MLP neurons of a small language model. Each row is named by its layer, matrix (up: input weights; down: output weights) and neuron, and shows model dimensions 0-191. Each number is 500 + 25 x the weight over its row's rms, rounded and kept within 0 to 999. Numbers have three digits each.
After each neuron's rows, "fires in" lists the words (lower case) most often at its 100 highest values on Wikipedia text that the model never trained on.

L2.up478:521518521535495501518426509510514488491502497536510534488527539477524495491511503520497528507424526517464456504461494527485530472498511490484543509517529494516533536498423493490475487533486484499509491506555539525518490484497493492514480496515516465534507512520466484450506432477485513486527508537498500493476472487512510500492532436521471492486512508478489497491517533504450507501533464485469492491517493504505545489465466517514515477499507514474474498512471541529510520545562504513486483488486492523465464492531534494477507468497471523509464488520503494559467516500466510475
L2.down478:504458530498502510463471508477498483490478485460540528531502517489490500504490539525509528540499519496507483490506481523502457520523485528504504519528510515513459477476443477461469508478498505494491525483463499524495488532489529549468466465487521557473507479485461493455480499482506499484483486518464524516503534489507506507541515522534515532504529494530483547472518494470505542525480454487483481471484460532514492552475522504525457498584503538527503530505481486484514495520481482469521520461498500436494495471490453489514480479463531466504527496495532493509538499510506553509
fires in: "of"

L2.up699:507504511467511471480521451508485528480514499534502459491490499511499501510539505495554476455479515465481485494485500516483536518533504521488503523518500461449527491490484501514501483488533504488531499530485505553488465529530483480532490534490506512491494533494466476492509495532514486561557515506520476535519517504538541510494491501508497474553521514517479456497533525513502480485453433538519476474481500515465500534487491487515479464460461490514500443483474504486508468523521517537524478516477511509478476553470473557494520525454517459486509541480486530511475477527486510470
L2.down699:554521556486494487500512482505516462494491503520472490494480499506533517434468487494479533461511513472479507526525487475462541492536488512535509522546509468492480518526482485501521482497474507471512501481499454529499494541511526505531499500491476535478549495478515494486500508497514516478539470510536550488506534468534488484488527501450506487507500499493532518502504472517511505474513475533510465539550523525509532541473462531506407480496491499497526506484508470544504452509496514492494463522452508489454501511467475476503521493457506461537510499493449504511494511509512447484
fires in: "not", "even", "never", "often"

L2.up500:547509498476519495519530487486471468506525521501508513494499470495539498506526466457501483507550528471505518476438495527524506524490460485526494499462525470540488508503501492553466523502492501529528542512547510513483447500479503437471462515486527485484507516522485460486483483511529499510524509521500542515479502508453514523478489518521499461510501500539517528463449439487512467472492487486499549465512526475551472481506497509506540477467490481488487476480466493502490519486518520520485540506486529505530504538503468501512518470457524502503568481478463463492535500535503504516
L2.down500:509516478534474518479510492488470436564471501508506502476505524486476501541456461521499534508498504481529555453494496492474466489481492503509459505535514536523488491476482458505488519467514501459483499478473510552514479498501506474511496557460567502492464519509507562508466465528486493485526476505487512446518511469484471540486470512489517528514487534495512490460520523509536521509543503481509467539488500515478493534491487488500498496521517494534524509502534495508488476486511516494501489506477528487491469494535506489492537421467491506514498516524464458520498520498548523546
fires in: "which", "that", "since", "who"

L2.up749:480496529523496468520484482460485502503515478525498511495494527478487510512516513557551500532492542545510507545477457492493481546490494550521494477503504475477523496494550509463505493477499514501491509481485520513484508475507527447453475464508467525493511514538502522509479469551488466458533536530486526556483548485517517455514516526495492459497492487513498508479526462529518465505524508430498512512508520506463455481497506494451491524518474509494481488515465514510481498452484501500482496466459507478517541501518494516474494511447499478502501528509510587499497513543499502507
L2.down749:509497463463556504496520515498509504516502477476507503504476461543499469471520518495480480516491480476498501514529471499466532501502483492492544505475501533502496482521540530537552471521506462565505541512517537497512553501466473498484490472507503583491497494490502523476471517470497465521482497513495472502509476478488495539525525497508510496527434520487488498521500511505515491515463521493502504510467515476495464526505540513447485512466559525535470495496515510456503501518534418489494461508504490486521459469496542489533495495469482508490468458547495503506484529463523496522
fires in: "by", "for", "with", "received", "and"

L7.up325:491483485526506500475500515476483493509446495505435523484526460521509472504505469544500460490448508484518494496492498528484489486487502507481513507473541466489540510526514535489494488479522497519441501478544524552520504484482514527544495454511522520510461509483477497504500481525484522487482535520512549510497492541524524541498527475485496485559466506510471563486464505510500520514515482506472474511494495485460519491484503506488452458506446520502472521513480466520468518515534539496506511478558518496530493481489467537498545512521504480473541444510504507494510449495534459509
L7.down325:496487484513509450523510491481473478517482516491539525523519468494514476495525487508508505493513481482522551503504542522495547471479523516547489497458529497502500499490517553483485510518489457527493495543507501513476548528487527461450503501439409480536517460489494471546528479526518470472535457505471510518487500484504463510492522507517502489464482523521540499519537504524560508511488518502514454492497550499535478450481509487480490492462520483511466510497515493491472487473471513510491526514490482466500498514492499524545498474495499507547476534473478485492529534447512523490
fires in: "of", "the", "an"

L2.up356:503511538524506506491496523519541501484510478523514511471484498488536502492497526537479484451492486465490490501492517473503501530499506532531536502554531493511542523485520481481461468566532520532488531477476542523457506470524454524511482482481548460492527479490504482519515559496485471536475491500513496520447514491483455463517465458475519501504508471494490500532511486487522506550453502530487499499541490479515516492557468522495501494522493493502492507520479513520473516492459508498452516485462481502475491591510502493486470530469497460506514485460523522523482492487517477470
L2.down356:486507476489487503484501510520496516450492462521483497477493514561536486494479487543484485511498547496534542495454472478488507502527509532486501473501501498459463523501531497540489523460550472488502473510458481480503523503530492507507481507489505501498487504522543539561494495524464450501505499487463479498534507492511458499478506474518475461522463533450501523534517545524509523520522510485468480475519489510477488467494525528550519494497496470526477504495491474510539460463473539539499513532563510469499509458495539449481526570519476503486521474481485499492498467511493497495
fires in: "of", "as", "two"

L8.up366:474514518486513513494477493507508509507480501497514514458542453475474482537513488498448480454500494501503451519528544492460497465484454498494520532488530491554474528544472543529522556499495492492505468496503515546493549479469557486491446478485455478515520438488480511506497492488501463541525463536513491482512495526512492524501515478517512500508482470504508510536514524516507495500506480515544502475507497490480510551495476495503521459484504501482514542464515502484521433522497482519527482514486524519486558505505517553485522481513498465490541467484519499499463537499491455506
L8.down366:502470515517545453474523505490573475521466503474558534491500520548566510513504502487485508454520522480527497551444503478514521515506512521543503519491488517478483481498538511542509486493466449542501485532492518488487525479523502486501507532492472497491538488493522527479497476501496463476453532476474478447523490517503451520514505468485463524480481478502478519527525503492542518501490511510527526530520489508530479492494497497521506504496500539468476491497519495462522479473486414478507435518491502497473471521518532475517523474486459495483514513478519487497480475506517492482
fires in: "his", "her", "their", "in", "s", "on"

L4.up552:472510505530463473507492486509511503455498493533529434481519528499468462482503472512482466518509477523527515502494482525504488551434519533496471498468526463508488498510489502511541516492544537488486471503493470512490525523494452549497484518493467512483499534474494520520526530544475485515501475498552517474474501509549460470463538528517518518534504517511510484504465485508458465532457493502502457463498477511518498478520481468524475510471488505478527539518498469549488517509527521535491455512483518478526491481522542495521503526490467516545532476464528464506519529484510526508
L4.down552:480485490537525495498510482484534468507503483496505496519516527538488492477472489539526536482473509469503487509480506480476464498537506491464469512501490508496494459536507510464501517515497498516470487490486533517536448507442499498498546496506535440492560490525514509515515499500457526482509531488549516493478491516467519474539486466497513482489503514478506482480512499531517515471514440477522457478494449529524545538524470534528499542508481512491532514465502521478483497494525565463516490496503506498418475469485477545507473518486508528484500534544542476509512517458499490477
fires in: "of"

L8.up424:503480528509511528549450479488524458488469485454494512502553524526504522505519467470502441475514536480517463509479537517481479491479525480488490535493485500485491519516520474488543511534463457538484499513519486509491509473559484559475522501490489476524494478526515535505475481460539507497494489520509528493484501531516477477488523507499518498534530469513506517533471491535536485481500462468528485497465549490526490461483495488540497465542497508531501484465474483480501477470496518494564466493519510512456524515490521501498470471459479480476508493487567516489501559482492511509
L8.down424:496543448508480480516493512478509479467516464466409466541459481438525489494448493462501509464512508490508528476482510490490506500516533516490461516493520480522475501508498493530573492506497458509484522481519494481484474498507514501508473483494488505494507490466469488487506492474462493533495529525478489502487473521533467458507518505523521457482530540535511481499490525502515499513512528491521524508510501547541540505491536497485475522449508504490500515505509528504516483546505501508487501480522527528519513437459504509528530460487501555468498485558525487536521482514477551500
fires in: "his", "s", "the", "her"

L2.up435:520464502502499525527518511503496452477516496501450479520534495489481484529497505480494511531480514481516528531470536479535498535556501453525508514483472501482514534534508525475477529505489544480569506509497511526467466445509493491513516549458507499487534522556503515502520491478501472500518465476450502512456478491489483484495546519522504514529472495535480500518489472528515549494423479486490493489518471478496519488453540516473483478451485481513484535505496468476510488476531475491485498498489494499546459457468497488525530481492484532513521507513515520533502525551506495529
L2.down435:525486496543497516521552548505477430494483528498505495482483485480497469508528473530515530523507493508523508485454508520483505512502486519529466509551485507505483479522523507515489529425490487524474469473478511526520485464470523462513530478500471506468526515486468524484518502504476503485564459466469465521534491501500499487462490492523503488534527518512498508498496500550491518502465470505510481506511476472516509479552499456525482526476482496497488498513517508509523490474523515497479495490485486473464485538548542496474507549510555530530452515555479469513544453476499500467
fires in: "who", "most", "born"

L7.up311:520533505469496522485520498525536493523512549488477479444484502513500516515484499480527478490505550475510495538494545453555500505481511507501506505484519491553505475510468534494472546476508494475538453496477493505539543476487478515514507511453522517526489493523510501525521507461500511555509491487503487504492500544509509536462504523465497495506533512440520455517476534531503483452455521455455509485517441482484501509468482511516486501477479530525485470489474534511513480497481470485482536501543475505465478511512469519504538486465482489470530517489521541507501443501491502459
L7.down311:505490517546493489530486502438526491496497453467471466479490475496472517497482482498501569513520510488521488472509503514511508502470475522470487502486520472458477509478527468543515487458504489527467528482543494522496476470522541484454508499511512479486479492495462528489512470537512473456507491535470515483511555490516517482472504488480451519505497516550502545532530468552548487505539537497529464486514493462530507479499534497540537530541546478508476510500518488508467478467446521499500515521474449513490496507502518508534475481500503521506476502493485528502501521470547479525
fires in: "a", "00", "most", "any"

L8.up748:537513491520474515486514487531523502492437517462477497483450510513531469475516531509507528523488479513498485488563517516527496531553507514505494499548513490522447502526532524491504476478502452518510495493514510504510491522487508540512516488484531502575555487494484529468501493476443478514508487491518471517486481453478499519518487490520484502568472512493504555490499479502488513520510414498489495466493471503462503508453504503519475487469511530452519500469504522494541538498490482518476503495513484551533473461484554500472497502481501464465524474494515476496490507485499499491
L8.down748:480511527538499506511544522457487512462529514533469482460524477504616509507489510463453497470471531501463485540511488490535513491435477510510505504474531518461504496521491481493516519546513505518506507482454503484505495489500508516536450524506511454464483505482503484502519492522506492501510487497504466500520505531555506448483494485486500473472530500537555491509463484493483512482487498530497482472541516463514537516509490442480460519496509490501493493510504468482481479505520469500485527491505515463509492528491505483514476512529499527521498574515531465500478480507513508547
fires in: "of", "or", "are", "by", "were"

L5.up459:451471443491498491528452512456495471500490529501479478503468455464483485485514469532498540507504513488524511513521497534513489516485464513464508551511532510515471482522460516492492501498534510533518500496505460499495479529481528532543505485447511462560509488522481525515494495509501450523480480479521527526516502460530491546482488501489524499508476497520446471522548469494503537524524566495481518500524527529492460490521492453485524520488476540528509510476502551514528488503528505530515474521502463513510490473477469505478488505526482496501545487457544496525459525476499491496
L5.down459:547489507502484522532474456489484486501461527480528471482501510504495545505466488523487466510517496484480461501509477479502496512460506488505490513475460527475504506568492533549534518463502487501517470489541504490492530508494457506472510512484506495543541460478532494497545495482505530482516547505506523479537448511502522513495504474491554495513487506487513544547499519515512477488525470536492503502491539474458510480469508472522513447477485456495510470469522491442541493509504480544457461556517502500515523508484470534484481484467472483514501499492513506530489534517543486453
fires in: "to", "than"

L3.up256:499484518503525475463488493544483479522507550477499509478498460504493464553508509539523465445504509505545477523479483496462515521490520524438498499515527465471479527492466507527522517499541481533513493542517491503495484540475466538496520486517488505492540447501482497506490533504544527483467490498506534486503486510521487476427520483494504505516492508480491456510432493514499457503510528500491492513503515448500540475506504504519472468458520501507489503473478555478475503481522498508544472519520487538492515493495488546491517501481525477505533478461565514513481551475522498477
L3.down256:499508497497534488492494499509490466513502504485462538519536513557536497519463542475480478499472542485482475497505497510513514516477504483492529492527518533511498498471549503515494483484504454519485509497557511500526480490500495527539505502502520507473476437483502506460532493460502504517494514500518507469507476515484496479514539483488484569514463497458489520480495555504535490516473508474486510533512487459525533487507540503472456488481544516494484477510520545467484490463444410535477510455542528535522481458476494511490534448501521467513506520491501465500507498481514511504
fires in: "s", "his", "the", "her", "this"

L2.up250:507486508472482505450513491534457517490519512517509533502479528480489488513525469537454478510514523528517523455471520532499525540513499529489497516484507446517476468480510558518496510529496493510453506490517504506496495546463469510474509428502516510519529547511503494475495513498486504534509489528488465520524539498514480541510454476541500457478534545467459511487483464499488516468483491539523491505487505487496516497503481511487540505476487503437421468527506483518497513508530535529458477495504521505482484508512544449491492538509493489481490511531545481513504507479543503529
L2.down250:500517487473496503502527520491508513510510511519555457458547500457496494503467558524492517559503516521499548500505504482496478496471501521402525479488456533502562484510532488493467514503485485503471519527501516430500535477478472483489482489453556493496473494505544501489522476464498502458527489513489489547495520475548528516444489525465495486524481542498489482487458527524542515501512481507518496515524467489515491507506509496497494539487511501486484508452503522508498510487498465504505478498476494475538466467483528491549483493498497499513503544538479458508501504516489499491
fires in: "of", "see", "as", "being", "is", "with"

L5.up223:475462507488493549497480512481471525507491454518529498474473500553451522502518461452500477482480510458472508510508503501514519486494482496504545503502495507510536503527494562516473515502534535501525459482510477501488504497501516466465498501470518506521501517493461507489513550506448503491435476521492510540517470441512526531474516485544543559525502465498505509525492489520500522495515481519473498530500520499500449534543487525482506481440503513453492491486477488485559475515511445509474481471484522573526458504511490500465515517492503528483488505484505510530491504514513495500
L5.down223:482497497443503515497477500510482477496492495458516543470505473466514490476487493489491500477501511489462514546520493498494507491537481482508545541470483498526476489535498477506497533452469479543572464475501497534468537510502534527512499480528522509546502502539542486508536551504483503501473514485470456542536469491539481463512485518468461504506468494548496478477471510527495491506526503500507502530494506495478467493461511485506488467525510536509529510515515465501483493496457501541492480549506538501464511470472513538519480491535517442502491495510497490522511563514499437482
fires in: "of", "to", "rstudio"

L4.up688:468508494509502477450546498502528490484473538512502511485509523522505564504468495519522499482467477455485492472490475477437494486501489522442482479488497517509510517515482530533524520542504483508491491490483517536509531494478503501489533525502499482530546475538470542537510475467542507515495550530491515523527521513519517442478529468463527527474525493490478478465519483517504486499541473510485530504510548502510470513505506454470509457453526460543457561495510480534457503512503504497485467487522518508482505490494494538516488466466486481515527513471499478525493525478468498455
L4.down688:526509496545525556515489512500473514540490498497492525523498530505503471490475560490495477475514548492478493516517487555550519480492458462503501525483473503511447490511566521492507464517456496549479541505541516468516500491490532521513451526467498484490518495485508511473523474512484501530470470530530460446502512537476454525530494502484466498494533507528489499494495514515483530493471519472510503519513468474545497497492517431507472529502547504477501476520526497518508486459443437528502496487514487505503490502480481469535459480507516521495486480488481500517469485481524503495
fires in: "his", "s", "these", "whose", "other"

L4.up717:499519477526498497453498540481536517491519489524537482467490470460507504500502550526540476497498504566491494473499507531517496488503500492461539475528494483517514537515500523483488489535474511510496500502498497509529490526462507511536472489465512526504544521465487495495538507472540467508536485512487459466507517505495511555477488431524518507463463509499481464524498473463468481501512499479495576514467473508491520507546440506524476521488504501439470482541495499528475515495498482509453498487497488508514555508529553490511447481482519494527528479513525488519491495463511520498
L4.down717:485549522505519487506512503475517517490500500484533524485479472518538500481503468498482517530451547476481508523501468450556476550548472507532486499515461496479475528483522515514476488514524494515494516531487482466540510481562447525485508538505487462505459451519512531487521512517512504457490536481515546505465485518513489484483478505490524496499501446527508504514502514491514532513456478495498448542484469485487500495443531503540453515578465527466510515495480511498490505486463497482478500462535512514494504477471531472468508486497487465490507502534516504526483494511506535496
fires in: "to", "of", "for", "during", "take", "with"

L7.up29:508471529537507494503467484500545488510485482525484507455523465486533503506518559462479515499493475458471439510520519516525516472491490464512497515508563509508501509495490520460513525549495519483495517454501531508521512500507494480489490514478488499486453501479453502514482512495528456517530446486452476527487476530458476515536532474499520463543486552492479468541496528555510460520485467504500527521494442503491498480520458503474504486531502520519493478512511509536534503455475476495483519542501487470492535527529521523492478498466514502518542474475543526503513501515515506480
L7.down29:479504524502465550508499513476497495527505487520517509533550466467503505516500506493489465507493485471536484559469508498516515457499481505526468451556513547550500517523486508506524478509517432464510480484475508467462499504492561491504509523471486465493496515485515512479486502512504481519494502509476547512512560474441516488478466467501526499520509475501541506469522515452530498535527506464491491511504498518499461499479497530543495541537520513479525514503526542497464446495482498528517439484556507485478513519495502454502509524496487469474496510495512526490470457506501479480
fires in: "on", "in", "between", "of", "interfaith"

L7.up642:525507503534489510496467494488511506464542507503514485507494482502520494512466487527483441484549514508496483526457507509472489474516461508528548504492507474464503523523540451509493537530538483502495535493473515521512460500561481498527514511486488480507492485502488519453472503487506491498537483503490514514469528508525479486508469505493510447490538472518478544518506481478533518517484469490500453531520478473442456530501480518431506531508544550502550496482557492479498486495489511491497532496444543467460524526466501514510514480481532471475515515521533497495476508466536485515
L7.down642:476518482491476489493486494509450528480450507487490463480470549507488499515506509530533535525469504492507465431471485497521510509471467525511504455513483491497510512490515546525530531539553543527494524495511499470496510480462532500489499516464517494501501511528495558485492495510544451520517526507485494530526488485524467455430517548495519504503522468544517509456469444510496496481488544512481471542493502478509526478507507481507495488503454484496485506513530497466506492520526544493463529552509456485533494476513510485497532504520498514470471497470507454532506472496508500519
fires in: "and", "as", "also", "became", "becomes", "then"

L8.up262:505526489508544527499481505509485503524506493525507514521497471518499488487471546474495488471481559477543525473499516512514466479532492533477482482482474483528446526499516498524529489491541483499499477476507495492473517535480509506473515516485504460504497461508519530521479529454509508518458512501514435496529513511502496505548475505497501534509521501524512509496523541526517476516507479483493557517476467582510505491477498532545517487460489482489519500425519465545472489500475451488541524505479470501505495465473441504528475475519478477465512527451541509463508491492505518486
L8.down262:475498521520496489425546486513484512463493504475495514494496494473493527513499464533526518460520502517478493552482481518515536483481518454525484506474522535516502462532503475528472492524495509526511492496513530524509479486555498502533500514490470466516468516509509533525570453491518492527516510505503482503506495502519467532464481500516518487458470504474494472465474490509481550474515548542477441485536496455516502494460479521506478524532505520533525509510521485451537452498513511510488489472474456459524457489521509475493522514512507552497469491528474490521517527464468494492
fires in: "his", "a", "him", "her", "reversed"

L3.up142:515551506475517501486535526461457457506516475490510474439483481491489516492489528490503500509550554478506488503487472503490546500466513442531500503514486497487505506481521529507498530495503506531511536517507460517451445517495521477472497530460467475531487521513488530493478500520508519543537493486517467539472502527515511538538541504462509510530535480483500482504512447515483485475493478489557496473538486497526524553530478503500532508522512528476518502511527445473539435497489530529502515500511484493508492498520479481495481448455516463487533497463488499533482485492503512505
L3.down142:483523519503466485472501445513500428499466502509500518489486476541467503505505459463480470520484542495547499509523513468496530518500509471552476495525514540482507482505557485530475524455511507568528478485525480486509516507511460497515476524502496476522502505470507449451523479522486539467491507475472526501520549496509503493466487501469522497463526470529461516540507483504501496507529499488542517503483508537449526479511522500510489485493535507535502534514505497485490475466473526467488485464504501526466492498503544497505511474521527512537462524473514477514533533476458480546
fires in: "to", "would"

L7.up109:522493477476478518507509496468481478497466493525487477494476488524493516510496496525504474449472513524463509522441567458456494532496560489509493472495517535462484527541500535527496490543518467505470512483499518520529480479487552494554476477519524537473535556516463527534497485490499493520477470542493488521519495482507485500501491517487489516512493519533491481485493551479536475497478492517511465497525494479534492520480460442509506484523477494485490476471524471471464511467524465526496478556501519519529462512536529503498513513499547528500473487468515454524491502463500511525
L7.down109:462519517503504540511484514537468433500495514503522534471521492533524504510516500504502486483524499508519517530498513480490444518552535438512509505466459497498519489500519478483504481482448502534498482507535539506457505524482492477528517476491539511495486498481517513536538480502422519476509475546541487455516507489462466478469539530458489503503536505521506507492517506494517502500483499468495463506515489493497509505477530457461528461508542505504500516536507557484475492510511531482474504524497484503490516551499471528494426487509500503526466502486481522456527490485511503446
fires in: "also", "have", "has", "first", "only"

L3.up46:529515509508482471548503515495499474445500539488501520479499515504528456516479492532494519477563510461516520464516538482494504507484512519470476528496526512476451517509489506530437523531507502531511551488451481500500450466496530548489504561487501517494477521473500483515493521508495490475497490483517475539475484517509498483482509493490509506490503494503498558503484484473450483525498513586501542484472518466490461461524496482530476494446449490515510504521491483470529476471479514480512497516500518532501481543536474504510508520499435497508493434521524502518503507514509513505
L3.down46:501545496536515482473494506495508542505475500523492474493471483527538478465460488449471503477488490465481463521517484509544488483472515498509455515513533519506507427525470496520514506532490525495498496489512529467496513491457536512535494509507501504497533540522536476504475511511464495506494536548481495512538534489461489481513489429481514463526473496519532462475521541516488543494480518529483502494501511487516495553520519513539484502490467485522495469505469520520496540513523469483420505474498501485514461490513493485514482516473461517519510452554488473536482487483543519510
fires in: "while", "were", "are", "is", "more", "elevation"

L3.up480:520480519529514471527481520533531476491423494520484466495507525489509499470532533487507470515532476517547514443489504490505478510479487530540504451541503497499500484521489518525539544522512481468510511493481473505497525508515509527493542463493525507484483458525505525472496494556484466512502515520491483502451508484534481527497503478472487474500478521481507490513518468540502507544474498511492466523540456509524504536518480533506512533514440537548473465501518473482507511468476511499488526490467481479514501525523513544520461489508471490460455470510503504490417498471507505485
L3.down480:542449533482475503472547519437499489470481486525499507505526515557473508496513482508516481504487504438492511498481500476447524464493537533516506530470564463508513514545477495539539549465541467491494472492505480539490507449514480513528528500470466444517498503483481488485500526508521476507495517533531473485504550488524494531506495525527511496529509549466463516479515473475527493511484493482490489503491495523479491530491506519473480490508475470544526491519464511512500463492496525522500518461521464457497501477500522495509463491494522480496512525507530536487509517511545483446
fires in: "of", "end", "following"

L4.up308:518521514494437461515492539502561466515521454531482449496476511463528507474521482491526466539509539563526515500506511518485467515522517541495511494540509505489510487523511500519572502517511494483538514449523495468475518478491477480499512467516504525470468514501459498456534518547511478507495512484475496521476530512491499475483524513513507528503523549529497485467486462534463544516468508487476467492514478509529494493485493494483494498513486499450466493526493497511486524481473522537480566452502524486513521463506537475455477521520480477489472476513522476516484490487488516475
L4.down308:516516474512525501479545507492523508491476545499486482526471469519535424496508486490493492458481486500480518527519490480461520510540445501490479539503501460523507454522501526489500508483518496510442469495463513511575469510482504502496460522439502455512551492481483504553453505524515515504516514537541493492520507526533462533496493470532471490494469496500508511520532511453512522534491488496520519495474483491537476530492534485483463529506500522488507510511461488510543495517511464493502489468507469514532467513496545505537455485491516473506500459530521477488472523528475486494
fires in: "of"

L3.up499:509466475484492481508501518474517479512537511449500471491486498538536542529507483524520533483509494508479497534502532484443523540510513472483497513483505476470508500494455501517503481492478535450472497507507521504504536516487516495502508516485462483508520575498471491501541542472527527489516500502522492507492500492477548504501532526486495536543520494507551480557499473482457488511472510491481469465523489482505465517492521493469463505509500514478458473527547497495461488467479518524516476485445531570465487517576486498487499496495498483504506487473446505499524537490532498454
L3.down499:508539504497473511472491468513512531521507503442525506456493501523481487468499502496513514491513487508469512408517509497480527470532486478544505495525527452462500506513491492507500459521457498517524498498469503488527456525481515507548464530495486549509513470494479524515498482551486490466481454486438501501523536485470519503533534442488476518504473464477498549492511466526519511490495514488553469545551506533456450537484489529513473505509471486536489526508520529520480527526494518466516490540486539500469486525492493500482510493514523531483504492517515490525481511492503509509
fires in: "not", "never", "also", "known", "only", "just"

L7.up118:482522485508496511513483537500545495466496493542430499487529476476517520519428490488450459486525478553596507489487522498507478525527505491490524535506534497515467490516481489512497526472506486468491491473518498497514536509488500548502502483464470506513463542464478475505483520522524493512497479500500509487531458510526509492480520455501495507491516494494531482508511502503524481482497512522468517510492493534539483486444489535499509501523454489519490519496522460525493497517513578467489494518527503471512476428504473526500505487490473523558481511490495471531519515500463481535
L7.down118:464487469543530509524529497504495496466486500478504501461526554487492463523539500483487516487502507538531535501492510483494484467549493494448529489478484516532556467492506484477469501455538443497464496483556514470518486494522465499510512531481503500491460474499514476487541520556447510517522524457481537484494497487538521501506519498463501456512508500510500541509487508549519468488466494507483430525512539497504497486499511492529509481504495548511488488462523494511552493526449502520479505508516536498529489508481465476560489493502497510535488499473472476484506520530483481480
fires in: "of", "s"

L2.up303:475457496488491466509480538513509482472514522508476485478468532521525464484501515569509495511521457488497501489427516540550511477511514524490533532483492490512515504498452531482503499509477473519478497498493521495486519522518521523494490475466474462479498497461468489494512534513552459508481534517494489529499454484506483480552482482510518520520540492482529519509479432518486514535503491511485566486507465462510473516523550506495549514517498493487449448537537502506551513499502470516458511496504484533526515538483515530486517530483515486508451507483514530514490487478468497498
L2.down303:478473492511500530484490515500515512507476496483489478538484569512450534549543480501528522546514451497483520454519487512530538463501527516481494444482505482519465525556467483492522518546477506495519498534499515507498505509497472503495500494516461462508513492514492512518524487505481483505469536477483504507485491504512456496500499498542491491479517488470542472529474564461548507499462497511516494533482471514519485499478533477509469458445469438486515496528497495459492487488484560527519493483529491496494488486493570468525490510496529500452508501550505484512493502487524480521
fires in: "of"

L2.up494:505500522517510517446521512474449483529464513468514501532473431517530488480467515530511519464466536519528490538448499499443494516498443507486516492497481479484488468528471481517498492507527506476486510510520517474472489517485492496486459538515490510519523508475482449510556543477490515535487498514496516557502461511511543490505489474541487522539505463517496477503536510481506521513475494530498456507535508499493511497487472551499509467480502521481524501544492484501554477489509533495527473529466531502517461485481503517455466507528507467479487492493543482530441501528494519498
L2.down494:530497514469493491498505500511531502508478536507503479474510540537514506499483438515491504453497521497525551527482507484483509482494525493506502494511500558505535483496521508519476490469487482532516507459532478503514450516536521494496500481464571491492493479433546519523521486524487497494518512500487501447548477479504474454522494465458526480538497544501504487483512525484504514465484485482506468559532558505502485525469516494490520501509499498491476473555490509510493509493521490541498472511491525482470540508475481505445489492503518518490484491498533502435460526441518452493
fires in: "not", "just", "also"

L2.up665:550511491490482447522518515478456471492503523495492499483479483478443486537532520532552496498505515507522449500475480560489489518492481539473508462479510451501548506506557527494500495538508536493472452518502519514493559490446534512480529491555484546501508478492485504474459472541494516489508490542532534525472540492484508522457499499493506483468483509515491471481531479503484469516496510484508497542488477516467485504478503481479506485509483498460443502547535489485479497499501521480515484497484516487510507444529500530473481510465514533504481534464481510515518507523490498537
L2.down665:488521525528510522564486487490492533527519544477506506470506470515490497496439530508547501502504526485452499506471498467483489521488517460454526463498474453532452538494528510535489502508490480541485510501518522469499490505522475489479500483489518487461509540480514535494493479469523504522504489489465465511496462520525497472521538530491474495502495536462484498526455511488511505517479457499521502484540523476547483526518555493510512540519536529523536451514465506507509513463511467505437444470457503518525525529497495510526484549483507461515501502514494527483493466484479505485
fires in: "of", "by", "and", "a"

L5.up98:488486498485487462479449554507517459487462516534499505520481522458502489504517479544466497520470477519509488513505506484506442533541509519481510510497475518512459493501502509468551557517546496478497549537507508542501461501485511550469502470491462480504515504529506519503514511529492492483489481501531496482493498504549442497464473482472492471492470489519515476480532527535509471515539515477551520514492531502531512477487477477500536482500489497502470557516504470513474490529492514494531520514498507531493538472497503527523447427498530471531524520493493487536469531490509461491
L5.down98:498529466524535529531487517545475499498487519481485490457483535539541518453468530509473497458493494448473554492543552512486478478494476482506497545495503478529505505527501495450516521488495498509466477498515499496473473550521509454490489495505531488504510510474460596484518516502464474513541524532478449470508471466495464468536487532472519487512527491527518523424513519477502534503487473502493519490526472524476492488505523502523495489510504522488512504476498509512522502462484473481470537506476501470501533492477519498509521512489479480471523497502537520468498527538481516487
fires in: "s", "his", "following", "two", "album"